Weights of a small GPT-style language model, trained from scratch on English Wikipedia: 8576 steps.
MLP neurons of a small language model. Each row is named by its layer, matrix (gate and up: input weights) and neuron, and shows model dimensions 80-175. Each number is 128 + 24 x the weight over its row's rms, rounded and kept within 0 to 255. A neuron's up and down rows have the sign that makes its largest values positive.
After each neuron's rows, "fires on" lists the tokens most often at its 100 highest values on Wikipedia text that the model never trained on; "fires in" lists the words (lower case) most often at its 100 highest values on Wikipedia text that the model never trained on.

L2.gate235 [121 155 119 168 103  59 140 112 161 106 109 118  93 113 151  81 131 124 157 163 111 140  98 160 117 101  99 120 157 136 135 115 125 163 101 120 120 106 155 120 110 142  91 102 147 147 147 145 146 160 132 165 110  95  99  78 146 147 118  97 159 143 124 158 136 157 129 131 141 134 126 120 121 112  90 135  80 131 105 113 192 149 133 132 147 153 134 125 138 131 159 114 175 115 159  94]
L2.up235 [ 64 145 141 147 161 157 133 129 120 114 125 108 116 125 138  84 138 111 127 167 136 140 104 139 104 135 144 116 115 179 149 143 109 141  95 115  62 134 159 149 105 154 102  95 142 147 102 111 131 153  91 173 136 140  81 136 151 167 125  96 143 146 139 154 140 112 143 114 110 103 134 155 128 136  99 155  95 163 124 155 182 117 119 153 136 110 133  88 126 126 157 128 143 115 118 109]
fires on: " War", " dec", " Barb", " Fal", " Mari"
fires in: "war", "warped", "decommissioned", "deck", "barbolani"

L3.gate828 [140 157 177 152 103 110 137 164 132 147  99 103 164  82 147 131 136 154 135  84 138 140 152 133 135 131 132 121 161 121 123  96 165 149 116 142 104 123 129 166 133 117 131  74 154 155 161 147 117 150 145 131 134  93 147 153 136  94 116 111 134 134 124 112 101  88 136  89 138 180 122 136 104 110 212 129 122 156 113 167 140 141 137 175 121  87  98 105 107 138  98 137 151 104 155 127]
L3.up828 [122 162 163 108 133 136 131 153 147 132 131 120 111 101 119 122 148 137 146  78 131 162 149 126 135 116 102 112 134 139 121 122 163 151  68 157 108  93 139 127  93  96 122 108 129 140 146 169  65 127 139 151 142 108 161 109 119 123 136 145 133 198 121 126 110  98 154 104 161 115 106 172  92 133 162  69  82 185 113 133 132 134 134 162 133 110 114 121 146 127 111 136 148 120 148 135]
fires on: " and"
fires in: "and"

L8.gate180 [118 120  89  95 159 136 161 121 119 162 148 147 131  98  90  82 125 148 130  79 111 160 137  62 149 124 105 126 119 110 111 116 129 142 123 131 136  95 144 105 124 136  91  91 151 164 148 126 115 147 136  99 111 114 167 115 179 159 103 104 142 127  61 158 132 160 152 129 102 204 123  92 109 128  93 107 100 124 121 130 124 138 147 152 112 132 127  99 122 165 160 120 130 107 130 151]
L8.up180 [114 109 125 123 147 129 137 109  84 145 137 160 104 131 161 140 136 104 152 181 148 120 139  85  99 156 133 123 146  70 119 113 122 158  96  99 121 116 124 140 147 172  82 167 187 127 112 160  86 145 126 109 140 106 128 132 147 152 147 115 150 123 134 166 141  84 177 152  97 163 121 107 145 105 141 139 147 151  95 101 130 118 138 159 150 124 115 140 133 145 120 115 141 144 156 129]
fires on: " and", " or", " many", " most"
fires in: "and", "or", "many", "most"

L2.gate703 [139 177 128 113  91 119 108 174 123 100  93 145 164 115 132 155 125 119 140  83 135 127 157 129 156 125 130 173 118 100 150 112 154 165 111 154 150 123 149 137 117  74 104 112 126 125 158 124  98 109 105 177 146 106 104 129  86  97 120 100 161 137 147 130  98 140 142 105 145 131 152  89 136  98 127 114 147 138 135 146 101 120  97 149 184  88 119 126 130 133 126 182 125 104 144 132]
L2.up703 [118 152 146 122  95 155 107 142 120 115 107 194 129 147 135 113 152 142 153 101 108  96 122 131 136  87 125 136 121 105 140 112 130 170 100 142  70  95 107 141  97  88 135 130 136 119 110 116 118  79 130 105 125  95 167  98 121 107 131 115 150 135 129 123 124 132 166  73 136 167 172  90 120  88 166 100 134 173 139 190 107 141 126 144 139 103  69 125 107 176  91 140 132 100 121 173]
fires on: " and", " or"
fires in: "and", "or"

L5.gate953 [105  89 123 165 101 118 130 168 146 170  87 114  84 145 153 119 157 114 145 133 159 134 132 131 128  82 158 119 142 133 140 128 130 138 135 123 140 103 152 121 145 139  96 118 136 132 129 153  82 148 173 109  92 130 103 136 153 146 113 130 120 144 123 169  94 104  98  98 100 129 160 131 107 111 201 105 122 142 138 145 122 141 151 142 149 155 131 139 149 123 171 142 144 101 104 140]
L5.up953 [ 79 159 116 146  91 128  91 146 154 127 132 173 122 132 149 123 136 109 167 122  64 125 117 149 204  53 121 127 125 120  97 130 158 168 151 162 134 110 134 153 126 127 132 121 140 155 129 114 137 193 186 120 134 139 142 139 156 158 136 124 112 114  80  90 105 127 124  88 157 155 117 117 121 149 111 130 100 158 116 134 147 104 114 117 120 149 118 113 120 119 131  82 119 122 155  78]
fires on: " and", " but", " while", " And", "and"
fires in: "and", "but", "while"

L4.gate792 [105 139 112 132 108 145 122 132 149 119 135 130 123 117 136 124 160 114 109 100 109 141 128 129 179 138  75 124 131 118 126 103 150 178 101  81 157 147 154  93 147 124 140 228 144 152 155 164 128 111 112 145 140 101 129 105 138 139 132 126 136 104 128 101 132  87 124  98 124 104  96 148  75 122 107 122  80 105 167  81 106 132  88 169  77 140 107 132 120 112 121 136 169 148 159 132]
L4.up792 [153 143 140 148 122 136 136 139 137 141 129 125 124 122 114 153 136 144 133 103 139  98 104 129 126 154 112 110 153  99 146 135 100 158 126  92 154 142 117 113 140 142 123 176 116 120 201 166 141 128 106 123 158 107 112 131 114 151 106 119 158 127 149 142 171 135 122 130 118 129 120 112 147 129  93 124 116 112 148 126 115  95 116  96  80 168 130 114 145  73 130 163 150  92 124 181]
fires on: "000", " million", " billion", " hundred", "500"
fires in: "000", "million", "billion", "500"

L3.gate1001 [167 150 119 105 159 140  98 165 164 149 111 119 167 125 121  78 141 134 183 114 121  70 123 108 113 138 127  94 172 133 128 114 116 144 104 160 104  83 124 142  50 123 103  93 133 120  91 134 185 102 137 154 106 146 106  80 103 137 111 107 113  83 157 108 134 117 124 105 121 140 119 130 110 104 141 105 117 157 114 160 129 166 120 117 163 134 128 137 104 122 119 140 133  77  99 178]
L3.up1001 [107  90 108  80 154 107 105 137 162 131 125 117 140 116 134  70 111  87 148 177 152 103 170 117 124 147  91 132 134 144 145 140 159 127 131  98  76 120 153 113  81 121 116 141 106 123 131 112 158 163 124 159 113 170 120 121 118 146 113 121 114 106 133 122 132 121 150  69 139 112 130 130 109 126 121 145 132 184 133  93 118 129 134 103 142 123 148 135 100 116 150 166 152 109 104 115]
fires on: " War", " war", " Bar", " Sar"
fires in: "war", "warped"

L2.gate333 [121 150 139  63  65 146 103 129 122 103  96 125 139  97 133 138 149 163 146  91 147  66 150 127 128 123 107 141 140 114 104  81 127 144 125 146 122 122 130 130 115 113  97  88 104  99 152 169 121 120 158 138 138 115 154 144 136 113  86 147 177 117  87 156 101  81 102  84 128 131 132 125 127 173 149 101 116 131 100 121 125 142 126 172 141  28 122 118 137 127 102 151 136 137 155 186]
L2.up333 [106 147 114 148 100 128 125 185 160 132 124 128 127 176 111 123 133 104 117 114 111 155 123 154 160 140 150 147 146 123 160  87 137 162  90 162 157 112 134 101 163  96 167 104 110 130 128 139 128  89 120 162 137  92 148 154 147  68 156 144 158 159 101 149  87 119 155  96 136 132 168 122 159 115 153 124 198 154 121 141 130 152 140 121 104 113 140 144  98 141  89  90 142 109 126 150]
fires on: " and", " or"
fires in: "and", "or"

L2.gate82 [131 130 163 155 150 138 101  95 139 183 113 150 112  92 126 123 153 194 120 127 123 118 100 132  75 133 166 107 111 111 105 120 133 158 105 143 148 135  91 125 162 148 139 153 104 115  92 142 103 106 113 178 157 117 125 144 112 137 132 117 109 125 113 128  99 130  84 129 146 161 103 142 154 113 147 131 105 108 140 116 140 161 185 136 154 160 107 201 155 116  99 129 119 129 140 150]
L2.up82 [112 138 161 110 154 126 158 102 118 117 134 148 128 106 129 139 138 134 120 113  90  93 116 154 161 138 172  75  98 131 135 122 135 119 138 147 166 128  89 128 156 147 145 124 152 130 109 149 111  87 115 152 110  87 136 102 139 122 148 129 109 119 131 136 121 103 117 139 118 132 184 173  89  57 148 133  99 134 140 144 147 111 137 122 118 148 124 136 116 127 147 106 101 149  97 108]
fires on: " between", " under", " sub", " centre"
fires in: "between", "under", "centre"

L4.gate21 [171 130 130 130 123 122 148 126 160 149 149  51 147 103  84 114 146 110 155 142 129 119 131 153 123 115 127 133 161  90 140 129 118 159 133 166 105 119 138  98  76 107 113 132 158 157  82 130 112 160 112 169 118  95  87 169 125 122 133  99 139 140 151 135 142 123 138 146 142 157 114 113  59  90 129 146  74 103 130 124 135 168  97 121 156 124 112 163 129 126 156 127 119 114 126 125]
L4.up21 [121  87 121 121 163 130 158 115 157 148 140 117 133 118 135 108 144 139  88 158 132 110 137 144 135 107 130  61 159 108 103 143 153 108 151 165  91 140 125 117  53 124 105 125 167 131  82 129 135 133  95 190 145 139 149 156 130 142 144 104 128  96 170 139 100 139 139 122 170 112  97 155  86 106 121 122  86 150 143 126 120 148 111 106 158 113 135 133  88 135 138 152 150 107 142 150]
fires on: " War", " war", " life", " 100", "war"
fires in: "war", "life", "warped", "100"

L3.gate556 [137 107 138 119 135 107 101  86 123  78 107 171 100 113 155 160 103 140 112 107 121  98 132 108 127  99 114 122 110 137 127  97 145 143 118 106 164 126 117 103 144 101 106 108 165 136 117 152 123 144 139 110 152  56 165 143  83 129 123 131 126 128 119 102  91 158 116 140 133 130 134 112  70 158 114 146  94 114 115 161 145  73  89 119 122 135 121 102 108  86 135 114 119  96 113  89]
L3.up556 [ 99  90 118 107 171 119 123 129 102 116 149 151 130 168 145 132 122 137  95  63 164 105 116 102 122 107 134 138 149 154 128 167 136 127 164 111 122 127 159  97 139 169 115 126 125 164 108 140 137 126  92 108 127 121 162 116  96 186 124 127 115 143 118 102 133 191  98 132  93 105  96 122 144 159 113 126 146 112 135 187 153 115  97 121 132 135 125 119 120 160 131  94 147  85 118 140]
fires on: " by", " By", " Label"
fires in: "by", "label", "byrne"

L3.gate246 [119 103 118 117 145 127 103 111  95 123  77 173 133 131 119 159 121 146  91 125 155 111 112 170 146 109 143 143 119 122 107 128 150 143 136 153 123 140  86 107 167 100 146 151 124 129 117  92 137 129 100 129 107 121 126  70  68 140  63 142 108  91 133 117 107 177  81 139 144 131 112 134 130 143 102 126 108 139 150 171 162 131 106 110 112 143 135 126 154 105  88 108 110 122 123 133]
L3.up246 [114 124 126 134 144 110 109 110  67 104  82 151 142 136 159 156 141 138 155 141 167  90 148 160 129 124 121 147 102 133 142 127 109 137 183 136 167 143 108 119 177 127 110 159 144 110 121  87 181 128  84 105  98 105 127  66  85 144 111 124 101  98 152 108 120 152  78 158 150 155 121  66 131 134 118 148 126 131 165 130 176 123  94 120 129 141 133 127 134 125 106 147  97 118 108 156]
fires on: " by", " With", "with", " with", "With"
fires in: "by", "with"

L2.gate907 [145 145 126 122 131 119 151 128 136 105 160 167 119 125 125 102 131 115 120 123 152 105 150 122 132 154 108 143 119 130 139 128 150 151  98 133 118 107 152 140 123  86 100  60 134 153 101 158 151 143  59 130 106 138 116 113 167 183 133 132 103 128 117 127 199 136 123  91 135 134 165 116 141  85 109 168 141 105 134 117 140 154  66  67 156 170 124 116 125 111 115 157 153  82 135 132]
L2.up907 [137 120 118 114 126 152 142 140 120 135 163 165 125 108 136  91 136  98 130  93 128 111 144 128 135 144 126 168 121 129 116 120 153 125 139 115 106 129 166 174 101  91  82  52 130 133  86 155 131 133  69 121 115 107 114 125 162 171 103 110  85 122 139 119 166 147 122  96 143 106 127 126 137 114 122 150 130 108 104 114 123 158  94  67 127 159 137  88 120 121  96 155 159  67 150 124]
fires on: " China", " Paris", " Bar", " India", " Japan", " Vietnam"
fires in: "china", "paris", "india", "japan", "vietnam"

L5.gate312 [119 155 193 132 128 106 174 112 171 173 118 129 124 100  91 174 113 121 147  82 113 126 119 121 171 110 185 119 131 116 140 125 141 169 108 125 117 135 160 129 143 110 136  90 147 137  99  95 125 130 162 147  69 110 152 116 186 112 126  88 119 122  89 103 113 174 154  93 120  89 123 137 130 126 135 137 141 149 131 107 118  99 142 138  88 141 123  80 133 188 126 142 141  92 130 108]
L5.up312 [118 157 110  93 106 124 143 133 176 106 125 146 100 154 168  93 169 140 130 106 129 142 108 109 143 102 145 146 108  80 151 151 102 165 126 128 135 165  78 113 204 135 166 125 116 161 144 152 132 164 134  92 125 138 153 126 123 131 103 110 149 104  95 110 105  90 133 135 107 160 139 139 124 124 177 155 150 127 147  99 146 127 160 121  88  98 155 119 139 127  85 116 126 127 153 121]
fires on: " and", " to", "To", " To", " or"
fires in: "and", "to", "or", "tom"